Part of a small language model's weights: vocabulary 13869, a variant of Adam for these matrices.
MLP neurons of a small language model. Each row is named by its layer, matrix (gate and up: input weights; down: output weights) and neuron, and shows model dimensions 176-303. Each number is 500 + 25 x the weight over its row's rms, rounded and kept within 0 to 999. Numbers have three digits each. A neuron's up and down rows have the sign that makes its largest values positive.
After each neuron's rows, "fires in" lists the words (lower case) most often at its 100 highest values on Wikipedia text that the model never trained on.

L2.gate1018:489478475479524523498494535503501498510504460494530515495468471475525511541511499538481512477541515526469466526499529537469460443538476491495501464525497527481528496531491477486499532516517508533493477473513474495493477495515524547512510520502499547533513503465523492512496542516462467481543525532519476535548513497484510507482493545496495503507531510476512551533498518497501518497491
L2.up1018:525486484497543519477485504475469509507481469494524541496488510518518503507503520506538528492488467492551479487498495511475476495537478521463499487506541556491535492469503524487507525447541512539490482468510481524431518517531494504478535514461508477495513524531454480513487492496483489509463495524492446485507503488549536459470523515532538532504512511506525463495506515457555490535534
L2.down1018:482508451511530491494512525514471528494437482545516499512458468504465485513545506513519485484500499472482485502513517516509502532518503529536507510494517544487499533521491496479479474506514522511463460504474461536458490523486534526491507551512492530445496503526540537426476516528487523492510519488485504484497444502477488479490450454463509485506526496524515510507519490514495477513526
fires in: "she", "to"

L2.gate1126:494482503500422527517494478549505528489553505508496529492490463475482443473481498547499444474491494500482490460502494497512536507518486510521492491515467461529473494504484524526496524536499493507513484522529466499528500473484502484493494503510543495523488503497502523507486492477504504478536462485468476468494522496540514469507529522505502475477518505489497494504453485505578496522487
L2.up1126:483487542494516530496535493492527519454487502501499531490539435478517521496513506498538523535565514471503485502478486549497501528515462518504482502494463457511484527512471482535458514521499494498505485495532479530520496494522501484490484464492498563479539472504466498429502519520487525515537505516510516521533594488529492502477472512470521466500529462465516476514497535542534493508503
L2.down1126:495514496521496519536539560514524455501520495528488535509481498481475499520462497503484521532482492499479487482447535481446503525499488476501503452473477506506486497520484473532496474489486503487524488572507512518482517498494509482468526467492467493540488482497465499475469447474480512513463499483549516537507527487476476473522533473503500513514491526481502493520486510469524475511488
fires in: "from", "by", "at", "veterans"

L2.gate723:500501489469499494484548493488450553515524472523471508484480518526511498505510456537506479529503501539489522461524503484507464496449506493474482485463505515503524499528518493558502516456522514494506500481480478488478505457476529508519476497513519493506527457528532462532495489500479460533483490497445488486506472516514509527518483499532492484498498504527501519474491567518458469522495
L2.up723:501499488521463531479466494457500547479521482499483477477486491493523497496503500523537543526508486450528507576491496501491499501491459526478490478446516461508485458434504502499509489487530521505566441461487482443491486476531479493509502503505487534476488469466500470475496492514495487522504591494496520514499473535455479520522481505486515473539473526518520478525511517481482484538489
L2.down723:482531520462519490522510481527465468476526484521518475513478532494481492487515477531484509476537494521528509453513528474522508494498498484540460489515502492546469464469506530463490483501521481514477474496477493519515495466504474516494502480507525491508536453486499474545485484486481478511503478519502507518506486470529520480536503529522500479504496561514519496461495506466458492530521
fires in: "of", "on", "neural", "head", "joined", "flagship"

L2.gate439:531546463503491517531498485502561472501529498512489498518488486506471447499484542520480495507498504534515480464498483487476522495532508526521491508463504520470474491528468477501503522489429499514481506481480496441469502494457517469446532523485537510508505516492499502538448515482487445491528483506503521508485498534518471484533502489498511464507478457461481510462526528512538455491513
L2.up439:511509458476492488493509463497475497513480513453466519496482495482514478522498508469504530549502500512445476460496515531499502481490470510512505524484490432500503495519498514519494525496464525537504487488488492484502475528494492469499514536500513536495501514510527471529469526493533498518470493507514458492525501474473535464511494462519513516518501468507511504529553519499528478505454
L2.down439:482503547499508521522492504493489524516536516496495537494543541454495489518495450510514480516503546527482493469505470513489544530489499533503520496476470492505494490476439507476484467504485546510532505541494461475489535513477503467484507534524514498499491510531495509490466494495524533530503481507575468510504527508492511451528531454494514487511485540498481514501472504493499443482495
fires in: "including", "included", "with", "by", "as", "includes"

L2.gate618:506454492481523510541513484525500474533523438500464480508489510456485502525476511540469457474523524492497446463477508524437488503514531467452486471490510467505490526505534526456519501466543467511495484496527446541471557537495523538569466506548507469485519484549505455503497492532511511501539468513517484458514517486508513483499497458467528501489524520509506491493502480501493536500507
L2.up618:521517440487539490476504509456519517494473489476472467501486489554493563490514482458491470479529512494510472517497513526514490494499519467489501462492491523491497496533468491494510472501474516488504509462513499532491472507483517500512517511502456515456525492474518470500485446502512537524488494504503487508523495499490475482489510484514433476504458492482495497509523539493517485484516
L2.down618:503513488471470508532518535514488543473529570504479482500491494449529499491535538473469454513479522490465516437529531503538478513489558514515499514552528489529479538484509520472531491472487490471483524543532477539452520496463508544459533564469488506485519494534527531509496505492534503480498508499501532493517486515508501465516494509490483479489540476487516515493508470454529494452542
fires in: "of", "year", "co", "on", "joint", "divide"

L2.gate597:522476514515486522538479500477525470514537453533531497477547508506517511484484502513482533502487479483527473533505471496490556514528479467524514482513508555487476537486508473542487500498500504484508522464512491477509512466494477484518506523525475503487473498530540500486525512527491496478473576434508507523506480502492453465479483518429472477476553541525513478491494486505490524451478
L2.up597:444470507491475436487503501518472530517454508501476513496477486525490510474467509517480495566523509485489534513508475502493478502513520526528546491492543465474461461563484488492476474507526519477460523455465494480510475481547489502534490532499504542493522460469541462513510485478500469522562514514461494507470495544516532513458467514488483468471510513503505468547467463476509498500479
L2.down597:486473515514510490463494479447509575501518504529491507467524512497521505483518478490505466487518483458488522465503489516494514492501496508528504496495474466462465539532519511506532536482467494500473521522518525496532507458532521498534496534515531512486453460498478482495536511502511534485485520490508508523497502495465483505494489475521530476447500468507514494560489523491533497477496
fires in: "played", "season", "play", "hermannskogel"

L2.gate1716:484501537488484503523516465506517466483538520518521507524470515519483459504547453482465502504488477534501508471515498503477448498472495495502501471518534485464566488498560488500449500521477487482524518506490512495515507501498504489510471456493495505460523473544543452443478482527497502554510489489550460502507505466522516508479480503503478502470517495491523520482496498495547530505480
L2.up1716:523458518494495481438454549437532471501505508476500527502496522475465549499454528426510501473517488467483523467529509509535513483499507488486500520460540483488505489544517522506492529485467503467508494472496527476532481485504540471518496501529469476515510508478518479497537530476535514496484479525541484478542500496488498494530493474498531541480482500524519533575493529522490544510508
L2.down1716:510491518508526490489470508480511486514464522472532487516494539523468529506541511482503485521481488492428507482508508494516511510466554468534535525570486474487499506502535487507499517543486472479461497499505528528511475499481473514501483474487535471514465497537476499482470504522552501469472466536525470492463490486502521515514480462492531499515513491457488482491499530519463528534470
fires in: "number", "of", "result", "shevchenko"

L2.gate2107:473441537531496474511500527490500502492487547504473452484483458509519499561495536485476499522506524524541517469501499485510507548519464522507538510512510518486486551513497526516491492495477500531515466457491472521453511489485535470520504451467505522454522515477540508530513538479461505510559479518501520507449491491487543490508463497475485496453499500516470517521478497480489520530496
L2.up2107:452512435554516459487483486512513554511489510502485525437482496520515569506448516506484527544530438501488508491495491494525501486500483490486526499481503477456487483476520517485522503494505489537497499503538503517510491503523525477548432490542535523499551458509477539490476527508494530515498550497513564498483462497528479499508460495546502494510476511514482516487478520523527559544517
L2.down2107:451484514507500456496491525520509516471552547518515487495498519510491455492486518532476487477518499495497495497525513511459508509477492514532506449470509524483482493497489477526459476514502543499513506530522477514509496524506530480497472505481579544530490522474495501477494488508457507547472519505549532514487528544487493469531501463513538494486447507502500486521553519470503430542457
fires in: "from", "of", "by", "with"

L2.gate1082:483534518530571510538489507508506477533478487534524504486488491569482493459515474501497534460523470506521486484513498470508548520533501479511510513496493503486492452508554531493503521482515504446529531486473497485520483498439511519504472503471505523477476540492468510492535510516533487487478494487525518508447526473504500518546490508452515511478509508480462501514490484513484432527477
L2.up1082:509478508505491485526500548528490500470497503487468533508500483511499486499478512518506489509514484532502535520501520513505488457503513460519461489539493498436467455434513476510505482479491480460547506516535477495475487532525494471491506476530522531487491502413515459507503463487492524530507516460496479482473535464484513493446456479493502488456477479486495506483461527497537495548482
L2.down1082:515526466516535509491508513556489511543503539499486508506444452489531459499466516512464515501509557481542460532490519509491523459526504532478495500504481490533539471483474497497462480457461511462480527492520521507521543491443517518524505514516474476482443487471520458481495475491485491501455491539490510515518551492539511467495495511489515503510497482454539500480514458508563487503481
fires in: "by", "of", "from", "ii", "in"

L5.gate1069:507550477521441467529485533492509491556479506494506489489481473521505497484504509516518477474529463478488463523505511530504476498511463485465518508522512465508527492513495488465492503498511495480528499479482512511539495548491471557481523514523489502498497501494537542516463508533553447519508466503481503464488473530542469519473472463500500468476507483500451492485521535503479532503493
L5.up1069:514504437476485525496531584518466547451495494497498488474502532550530485496534471448529513509531511466488479500505536486486489544520496542490501505480485481541520504538489508516504458507487526511459538472494450504532498458499543493484430492526519482519509469510528497452440500494517499503511485473491515464476478542484518496530534506501553489501502523530480462488486506500480526471514
L5.down1069:486532468482532488504479482440504489499475483525530462492520512497483491494530490530564516474519495487512511485536524480516507499495507486540514529488459489535528476524517524543500454522474500496501464500538502497502468508507460538470459476513498528534500493498465459477481517507485482528524495503481491523477523521524512529545556522535502456489503466517510481493507525497515469462476
fires in: "and", "or"

L2.gate1944:481473477462484479547481467495465496517535509514477514511507535487537490537483513544474500530487490513511502545497491506470451502528495529462515501537508510499534542503512498539498519509497500493464505487492507541490469473491494486510514477531487486468509507471464510492459493506510515471492488481485478503522479464535511527481525505465507528498526450506485479512454511459490488469489
L2.up1944:463501493516475519515462485525462504459503519460510512486494499530507491551503517500558503497495484479485473521476505522468503516468477513500463512498490483525525507481486525535516528510494471457479539484524478510492440514451487505504495498524482496478498554512509522492453510506460509506497526498470506494521480493480515508524541446521481476503505471482484508495496519511479538490511
L2.down1944:459518501467440476476529523489454502528501501479483492546492526504528518537504478516501525496501474492496470537512470502548520466492471503502499508535477477537496479521459505486521475509556512478482484508537491477492487521467457510502506441525483504494495527532483521510467507469499502502538539486488455498509503528504494484502509540489482498515471518505507521534486540529494535515476
fires in: "when", "where", "that", "1st", "3rd"

L2.gate714:508500491497462550456526530491520458491495474488512537469482512496508489477538440506515518464502514545511581500515485476505564483525546484471493537499520509485509494450483525541530525501483466470567485502516526497508470525514513526482499502508529526507514471529477517517511510499499520507526533493475496527488455506492486501507518513488530495502499470528521496506526497558509456490473
L2.up714:531508503477537482489435469509492500475536516494477512418515496507468490546482475496485502505497503511526514531509492488543486468520537481481491503485517491503504518493497519489530472507500483480523488511506492525513434490471515524515490506514528453500485508497523491538514481498478486501509546494468471455463524505480517449496541489449534469458499483539514524504481479512549545524492
L2.down714:484491492538491486494519491460523503497527525545492485512486535497532522465475479486476511497506518469506518509484500510472518486500515543520476509457504535475478531519499505517502501521499522472506574505539507535539518508474477499519468464447512493474504493529489481495486540520484497500508517491553471545496488479506517497470501506498576481488512461499506540479526512458518503489487
fires in: "of", "by", "land", "when", "i"

L2.gate913:518532537498457481504536506494499465480490523497558510483483460473525531497498536541518488551531505507546539490466495529529473501470528522479512493560486492503478553446494484504527528509546470484480546491492474486508459498485533525492514493563503511525546496464476556530516498481505478523509513448476499529522513512480516544483491520479463475494512485498495508485509522469526524477452
L2.up913:508519466498486474504487497490472511481469499521515516471489529513512526482426496502550498503523501481476509490472503519533504498505511497470491493523470459532507492511468457518506552493555471510478509518536499488474471496497496497496471482499484462486513517493507510508472498437512496495486467541508483492489510437541537541484508476491474469468514511526510496493525505515512489553491
L2.down913:472531487485505458519484525541489478511517504507553451473487457496502525496529510528534522449461539513518485473515538502488493497520500447523528455501550481532493508513509483493516545527492513551439489530506497509499527478491480480523560523469579484503463489473552504513479497469460510465495494492515466496502525487536525484546542547513502468514492512499493509513532556500524499508503
fires in: "that", "if", "although", "even", "though"

L2.gate1519:500514473496476480485478523452500489496514480496523499521498463501454548527488467480519479529505473510491506513548516492517466465501557475472506471497507465462473490540440496519504536511524517480526500465493468470512477491483513502491561516491485541486505464484512472507527502483459490531513470515496495485521512517519477524527477523461485480501498478511522507460526534501454489505471
L2.up1519:480543499494502465541501516519491500516508500509524495503493495510517519507523466496506466497502475500536523549490495516514569515556531509496483491471511530524527570509484542510476541525483524491528499515515474491470504519508501489474510494470543513471524488507505513526473473482462446458516486520483545517482490522474502469530548561522491490506476502500529505463485452492510518472553
L2.down1519:460475505532503484491498492530483521494475521503505499509506419499524504482554520516494487482490491529488529573557529525527476521477513498518520515499526546527508503480517510488480489548491508490495516509490522502456506567480524492497534467474503513471507486523505513512484468534503501492514484532515458508530493483543471503492519491508504526489506501460495470465503470493526505531519
fires in: "to", "until", "through"

L2.gate668:507488493500494484515507495495475533502493484510491473514468490447499514519450498542523485507434485469545519560517525541475508480561511509505531488514530493494544510492476483528519520545500492511528462409511498453469478526476498524495499504543518514506520503506514553528510517464480486510500510501464499487488487518474459521509529445472521536484505473495454505527524525477477507496513
L2.up668:488539493469514462491548479490463482480460457532491506527468509464478491511498501529515447454466493459501478509491506530476516475479497520510533510483522466496547515474496497508504488497528518523502502457488520485469506494460498541494488500531490512487493520456468468486531477458504446507435498495494456513476462502539520510514501483504499539486529426458456475489508504447485474474448
L2.down668:471533514488512497512505518500414521491517528481480475464495512521487484527501474514491512506477506518503516498469486505479513474521488498502498452493508508510510492517478493475524501475511538500488500487524498470488498503475456488478510477497490509489507483509495506536512517521492467482484465508455488494477507540492509467526522546489503454543530512470496493467460532495530490515480
fires in: "that"

L2.gate1747:485504521455535489508497478494524504508465488522467506477471486523553485484482495533486483513522510498488516542503499492490517467522515417452493511471522515518496500491487503513530515451519504486489491486516498523484472525502493479562533511499487557444509520510532474521514500505500477524496532486481538504501461498461486548507525502475483465527483495509499518474482523433480502469478
L2.up1747:505534477480504544464504559463486545524498505511513497507543452514512480482530480489496482529525522499504517486515546504532507477491538517528463512503536479525465545470522510516496501509483491569531540498516539518509484454476507479487526527486478524472512439508516542503516476482521540540503581495498464532525474524476484470497511501512477475524500471501550453513511494487505506500510
L2.down1747:473570493470510501531532533487502471560531539500503495545527486533493493530489469516477463509516516446462501477474559494565546487495536514470468543472534483540539478490521528514501514499485555526527516521531498479484514447481496516509485525494497478471516483461531533479533478514546503516512531483482531518558501453503483499491584472502493475517512506465454501534499495461475534542483
fires in: "born", "hermannskogel", "of"

L2.gate566:536501513493496529480489460503514531519506458530484519490506495521508497516468501451504528499524486503494472462489507499495556528462485479492533490535466499531487498495514551498494518501522530486529536503540486465532540475483486465483491482482555495454497513540504478459510456512510498499509517494488516493504525488509449508543521466534538518521522488528476451547496498503514532547524
L2.up566:512496446532493520480523501524500511468510514489523480500478493479487477483473474483511563505497484486504489493530516500501500507509484480506458516527492480536453515520530468496490467550458505512488508541506487486459514526462480492500472529522504501504492476487528512501513463497487454517511501483492501459503490495470465499471502539529536475495475520463511503530504512507503503465534
L2.down566:525478482521511501487507492465511512493531477495488508507482470496494464519500537466532538528523501491469523480498507494478561498523516507510463518536478489532496519487552537494533505489487532495526516503526520480520498507493505505504494519514516481493508518484528514501533425505474479510519499499500505484522471507493497470502517554517543510503489510533504498496471502504505496528517
fires in: "in", "as", "to", "for", "of"

L2.gate635:535488488471494484501517465501541480490484508483498534502461497513520517486491519509514534525524489569500516507500505542518470490485483514455503519464472518502465494541501453498500542488496503496525514509520476516524457493442505512521487498489533482560508484486504503508470478537514499524513493523516517462478526523502517489480506566478510529514507515495541539525482458522480488500561
L2.up635:498523468526505523502507537491504510509498503511539472483502485514529495532505504505496446449476495486546549482475520527462548532552471553491469516491433517543506493547459490517492492480510535490478516518501469528530536511521500414535511496490456535475511504486503524499475483470546449514496526528519442490493512517489507512487519536493480496548491505484521500509456523461497479476529
L2.down635:484510497514495495483525498485471479482509499501518472490523497439524565504466487488495513501489516486502479499529533561493541547484487460494464483457475470501470479482491521511505466474462473542479492508531493457498493518453475457453503488488459500493469467513520537504530494463498508487537511534493510489469480530521510533490482500495525494554543506492493542520466519475501503503495
fires in: "by", "to", "him", "them", "even", "her"

L2.gate1748:478489488514497470542491487532504475527538523486518487458467492490531522480534506507477520521490512535483479474513503480556513542490549545495488506471489466544507477483504460512496521523484500464470478500450516506489483493476457504481509508477484480509488496524482550507526503454495495440495470483541519473491494493520499524534518510469470530509532492507463489453493489507484502525474
L2.up1748:460540476474504485459456488495468492478524494466478507492555527461511505515497495526471500510520463504483508515526525485514498488549468479487491511540509500510502519499508461467530481482471478479487486530530488504496521512483437522485518482539510501483487503485478472523476504494520530515499478517504517499488489485500491486504522491503508490465513512511491552495524449505541521489449
L2.down1748:485524484457503531456476517459528510521523516500508537480498491499541499476462515513501445499519519505511466527468501505489482470501504502498497527546466463484496484442505438502485510502447501517478493500505545462500505508548495511514529497488449487527429517467507500489517490515460522458508529512497500484473483501494480476519472473500487465476512463485494548499489522494544514508446
fires in: "would", "from", "of", "on", "for"

L2.gate1288:539487493454483508522518481495494459515537463462491480489514499473501501505493473536504493505478529490450522526517506496521508462524501493482520453490524481498489463463535521493513510484500466498481490497504523498500500513473512522496529431470503491483499478478523500519535518476507499467482541499466515525534509489521521514494508525483471479490526511539496474520527510487479478482528
L2.up1288:574530524466516497481489478533481453535498496520477462474498496499497499530446477505480487490490511495460502507536487466508531488526528498479491521536508495529502508477494515499523524479531515501496505487506470515477529508484558486489519492496476542466519485469491519500497504489488505461480499539476549487525533523522480479467509486514433491543531497538495474506509513501539506502483
L2.down1288:542527533489464500493488453501468471529495473559481444467529494476472499531490481542514467488494533494450448519481487487527475516496513541494473483457526520477512463487468513496549487472498480524485491535502507496470472475517549467489480503550433475490554524438519486497476527492479489486526492475495509495503485490519498486469531504480494461515489506484508502504511467529503572550472
fires in: "of", "into", "a", "as"

L5.gate2044:514483495510473443482545520506508493501493544518506505471479540569492489504504543523530462514507510489532481505508513499450498522483511495497487518459499472494480495551502507562506507498498477528495523536472531503476496502491483478483495518541503455497481485478516499523473495493508466485500488511485490492490508480513476473521512527471523480465505507469500496486503478486521488467492
L5.up2044:442496491511520508495557483497492520515507509530523502487512483508481491511482502546516475488480464471506492531518481545495465512508486486516506519421489445516504494521514489542511464495482462485529482477503560514503512499512486476469517473533518528465487535516529498476513519494495499535512540485462497538509503511509455488500538566484476517496498501457524483498523519500485473484468
L5.down2044:510491499502475488496505460490496510519492493517482537491508487496475524515490474553461449517463515487509527484547521477514524519466445539498527477498483452510488466469533510478501474531474522524516495501486468519481537486520530500517529482492494445522518510526514507482494524521488530509487528533495450469497510567518483512477503518520453506477481516467489500505536504508478481488476
fires in: "and", "while", "of", "by", "s", "to"

L2.gate663:530471529510460523521513448525506515470542485503463508457517462533512487510462479490479485487520512474530484517477483528477493485510491491513489474480470466518485438466508550488504497466560487466478491542466460455506510512485498513504546468539499530501479469518525509462508464513510522491503504486499480487453553489548516494479470525484519475549532486508513544479513469507503502541484
L2.up663:480502495471520509500490508488505510502495496516484491460491483491488517525551504558505453507526477499495525565513539508505476522514503499535580498499512465508496531495481470524483524472493517518481484470471487492479404479512506543540436484513511526456494476516478511522556468490481539481508505523461522506458501490479512498511442494497462507451497520517465488513528469459444504490504
L2.down663:490490502467490464483494540466477488495514528470447507451533526471511498518500478480516565492552520497523491498578444519506489545511483519505488536514521488506444451471532504498472533460503526498501510514538519482488492462477529509516520468504520496506490441524474505447538459501459528503506547506497499476471535526564466490488455487460504465502493467486517507466498491507479476527526
fires in: "played", "through", "his", "play", "out"

L2.gate1071:482545541491462456508569513504491496501481485483484458457435498476478501495500481509514483463529490524491489468462499506491540531464493482498490475490522490493528497524506495507495497457493482526461526508506469504484537503478536522523512499526483493490527487511509460547565515505478508514452468495507446484509462516487517488494491515499481506491486511494501502514544490507504477487523
L2.up1071:490496431469488482470482522488481510479466502450484535517544504487486550511521497505521492532489485496492452550505529526518526514504455475524486492460525503476472482513541546521509485494532464527516473510533515482494491523517503493487520490514509504506512478498459473498512470479488509508485572505480474509478464510489497484520511505454527505512485525487527518523515502540518489535513
L2.down1071:506489522523539515464503516536490479496482505506506519476515538519493516502537497504533528472522536494487502532512526503507499487534493513532483510463513481454493478469521488487554492536462551519510485534522480485495466486544476531526480524508497531494489485470493485471468528499484545499541527469494503470499473503444521486511513519446503494525467500520499505482512476489485512512514
fires in: "on", "to", "into", "in", "from"

L2.gate1609:490516500437521544475516518526503503552510511505510513448450494459517504481549534504514499439501492481486535476512492491473540523464547507507551501484472519495498492471473499482509517531483490497504510509519492534512474452491497520522506463496487484484519516494458474464492506508525491525526561506477495472466521526494503455520528488492470475508496481536490549492487508480482512522535
L2.up1609:510517537508457504436458513524491504498490514465506530491508523504511541537476539484489526479501485492475494483491539519468521524451531524486515508457479473540473518492459481538530489520501532487476499513466494534508490499447530492537489502492472498458483541478456493491505523476513490521500496504490460487468486473537513506530521461500460499506506473503505492484498529519534443490515
L2.down1609:468507479501493470478501490514502526516467527491529526450513436481520503519477482546532539472508521547515496494504531489479507542504506471517535532469470475504448528503495515477522482474521560492462499508529513533530460475499522512526503478506497518506500487498455525520511488485469558478513498528511494486484479518520525505501494512489492476534467524500535530461503515498471539507535
fires in: "her", "him", "himself", "he"

L2.gate1592:506490447532508494481481550480495509435540501514525526486482514485511460496521458475532508510491476545488528489505524488507506494490544489544505523534505496481492490488494490525501534498454496521533465547468518496482538454486514506527468515503537489509497467474525478466503513507491474541472510496510501484452488514512518536504517486506510488493511493531460501539504510484519521518514
L2.up1592:478470461519501469515465520489503511474508516545507518501485519483501477483482507462522484537520522481519505483514498480474510487459486471522487468507490492477479491474519557517508487456487512480546496543497524522468507467511486526487536486510528486496453493508497464490502513518494540513506526492515534481447481506537542519497507495482555476506485503528464509555546499483524541508485
L2.down1592:488509500537499498519497523494523508490500530533509509531489533450479488496494473524500510502494503527497516473507475494511518530474482530576524474487499512490433495510491519491524486459505556493489521545482509528501481472490503525522494506492457543503503474534482494480435539510481535465470534506525486505516518499515522538504481502503505531498474489460518495505511491500528499483515
fires in: "by", "to", "on", "of"

L5.gate801:507560530496462510523488542511525442435476498476499507469493527538541525474507482484471436540532478498501542502487490486495524497515477540494510505461496496490497481483532486482511506496513523450527490505503483533505515477469515516536508527460507509528467479500525467526484450541512528500474469490555485479466501488459489489533513471489518465505532480464498496470576471502491484480454
L5.up801:493480521533545523483506496514512500505478497519534542508474495478512500474506502511449496508517544510511527498478491477573509472531485479518465474488491528471529474487498521496511470477526497493489472514534468500459495502503441506501445521469534533502483522509497504472510494497504479516492534497537507503458505491497494545495478527492504479568498482493471534510515497510494523519500
L5.down801:490500508500509489524485501523513511488493455501525488514533525551487517485478475476483511487466456515483531467461516479513490472527485523478493511501478505456504491496520533464467491506497497471535534506521454538493474491523500511509519496488452565522468509510513506551504507502470504549485481538501519477537519498488505551521466515488532462471525481468479518492511492489476456502500
fires in: "to", "of", "married", "by", "among", "husband"

L2.gate40:499532508506504474522473525491524478481500478537513531531487501508523522499506511439542514484487467461529493478477517473503510536446489493459483556506475483500459509464486472515449511499450547492460544505447487535481510542437491459506513491559507496496509497472480521497483568473575497529448455510532532501529446478513490484480500488492486525513471543497475533483469535516488493495489
L2.up40:501515494505531513506539511462499501517510514485472509509467508501481521525523483505472553518496526525493514511464480506478492472497508522479502503439499526508520449502530519470515532515494511541561464551496460586478470494449478523484462483516478495502516499513468482504527525470483515507515501526502475502478525534499486509501463548504458454506468513515534498470494506476500480514470
L2.down40:473496533487520484526468529484507510509510494465545511531482489452489536528509479460502479506500482497479497513558502483479497523480486478466509492473468498499467498504519497473512465492522531503490499498507483565509481530528513505506538491532472515522533523479444489510460486532513521475535488504512534481489535489519469526532473535510455523547504523483525520496470521507463518493529
fires in: "member", "group", "wife", "members", "shevchenko", "name"

L2.gate75:544541492515496489494492502487513466452477497498531512478478490534527488493534525470497489533548500567530526478512430466527509520499480482527459505470466496542506481486493511512527557516494505435527522536474435480491424472509462512494512526527512516461476453503511487522529476519483506542498545520502485493491527514509494482489540490473525479536496534481522503496534529497492496533481
L2.up75:508558458532466555492503514553466495460547497537471527502487485532526497485512534504537465525513522534509570491516460470518495531480484468473471489495490501515469485487452482502465520508515541472501500550479507496479516444512471510553499523520555507541483503507447527490547480509509515497480548502503497472464578532460519477480503533512509470497462487517489536472476437497521507527495
L2.down75:494510532500472532504505491494503474440510506503532487552520501532528478511485477495499516518497497549557505461482447463526490490534498552505519465457460497486487466535443513498515469521528499467528448512512507512500487481509493502496533508548523476522493484489529542522503507504487567502506489553562485522490504516488502459534494481515513519536518518478520496465508464527482518501507
fires in: "two", "of", "by", "among", "to", "three"

L2.gate1516:493467498468516517522507495437465536484504525507500504453488469479500482555514463472495487492486477506502505546510547542483513526523459481507523502474517458471535514491486453489495499535478533502539473463487486517441508522499515486531504487484504551525548521523505492512526480479471493496500520457502514534468474508474514525507503512513494502475488474516498475536517503483483453468477
L2.up1516:497534470506477514477493485485513512483438484491490484528523529517541429516505477514498478508471494512463517481518569441449504502539503542532513515547495562504521478506482499510486551484517513493495475525488497454517505500511513484466497518529494532544506491512487532532508490522493501482514484511488493521459496521501423500475507500520501545489531535500491466468521451463505457473468
L2.down1516:487512507511509483483481480470469476521449501493509457494505526504489556532516511463476523477481494542512503490531540541501465525480497482506514457509569508480482539520494506507471501497547518481482497477506505484464521522456481524511488469549527515528559500537505534529495510508505477516481448487482472481455488514459485470488542534559541504517481461489499524507498471471509511511513
fires in: "that", "propellant"

L2.gate1930:530503484538542478495479492498533521538479527491510533453503511527504492498490485516486475519529490453487518520468525515485462511521515445503529518481472491536515527458469487526502529490433503483527458481476480494471490501480511500478487482532508514529483495515478583519470493513488498515513530511496522508489476478444435484502504510473466487494477506519497537518527538495491514476524
L2.up1930:502469479506493474503516539489467489509555479463513510474498505517507510532535503528499485467525506515504539468516515525509554478561464476461489545465448496538515504485472504500512460464522501505475472495468508512485498502488520515501528501471495467491506485499503502519511504484486485485488505481504485473519509472503486448507497516492516478502480479482466524564486456463471500477500
L2.down1930:510488512532502456504470464475466515432499515419519479493509513533471486522497463513507474517511514481504541524466506518487500470491484484541525455493479459465457474491492518487546470502505536497492491522494510467475474491511509471505506530558485525531480511493485456492495535487546482523508558506494496505518519507516498493519466550488511504506443534495474470494510487521535515477471
fires in: "by", "of", "when", "to", "from"

L2.gate533:504481447493518524473457453481538512441509507517474520522533461517514494511472505511520482518524559504434536496529473506498520520521506476545505501526462499501535547496483490514486474510523522488502479475537511520527497501473503487487518494496510559505511508503525537507543487500478527526480510514486488469509490528484504480508509489515532545492512477539506528497453506504469486480527
L2.up533:490515513530504519462496453459510492482511544497514485493497491474524420497485517535506527541498510511517511490506514482459511507483536466505472513486490478550510495467485541505491481480497541491467496563493499493507511475481487503450483487504484520487520523509504493523537516459500510481482508491499465548527512521484502482547499506510511479511501527483510484478510543534516488537505
L2.down533:537498503522494518475493478499551513518551466501480483518523483523486481503512475535507490507474496496483534520476466502482534493524521498525515515484520511484532519451489521522471514553538518527544498529506490507499495450508517526506493505514504488468497514504504530484503476515537514497498534510465487503474522490461497482485505506499517561501482457488515488556477498513481491494486
fires in: "of", "for", "in", "on"

L5.gate1928:473507478499455448475491537517517544507520499519537521476527495527524521484506509484490509495527475500522449501544515533480508463448531488490479473527488475520459501494447538500487475477499512475480533497499514542512502525479524526477486519565493505454513486474490514470509501480504467461518505499517494512528483484562486494467519474508521513501527443509490533508489499462480522465516
L5.up1928:490494441515529479497519514516475510485536525544534490496470513545524498468503502515481506480487553482487469486524472518517496508479480495507496478522536475491498463480452549512487461502494452470502534474506471500529456511505527515485509475477493527487489469500570514494482484473456510507500526508480542520540511487512482532510495477476513517454497493511528533481544491506518512519515
L5.down1928:452475475483493527513467507518536456512471510537472489474500499498554506485537516513528471482483502493497500442508495516504471499494462509488517491481510483497485484524482531500490520475503479468545529472551496519515463521524533550494469530501506487494471477516527483446482481421477494497478487511525500492521474497519502519524490527496487530475502518477514530523516483483487482475483
fires in: "and", "form"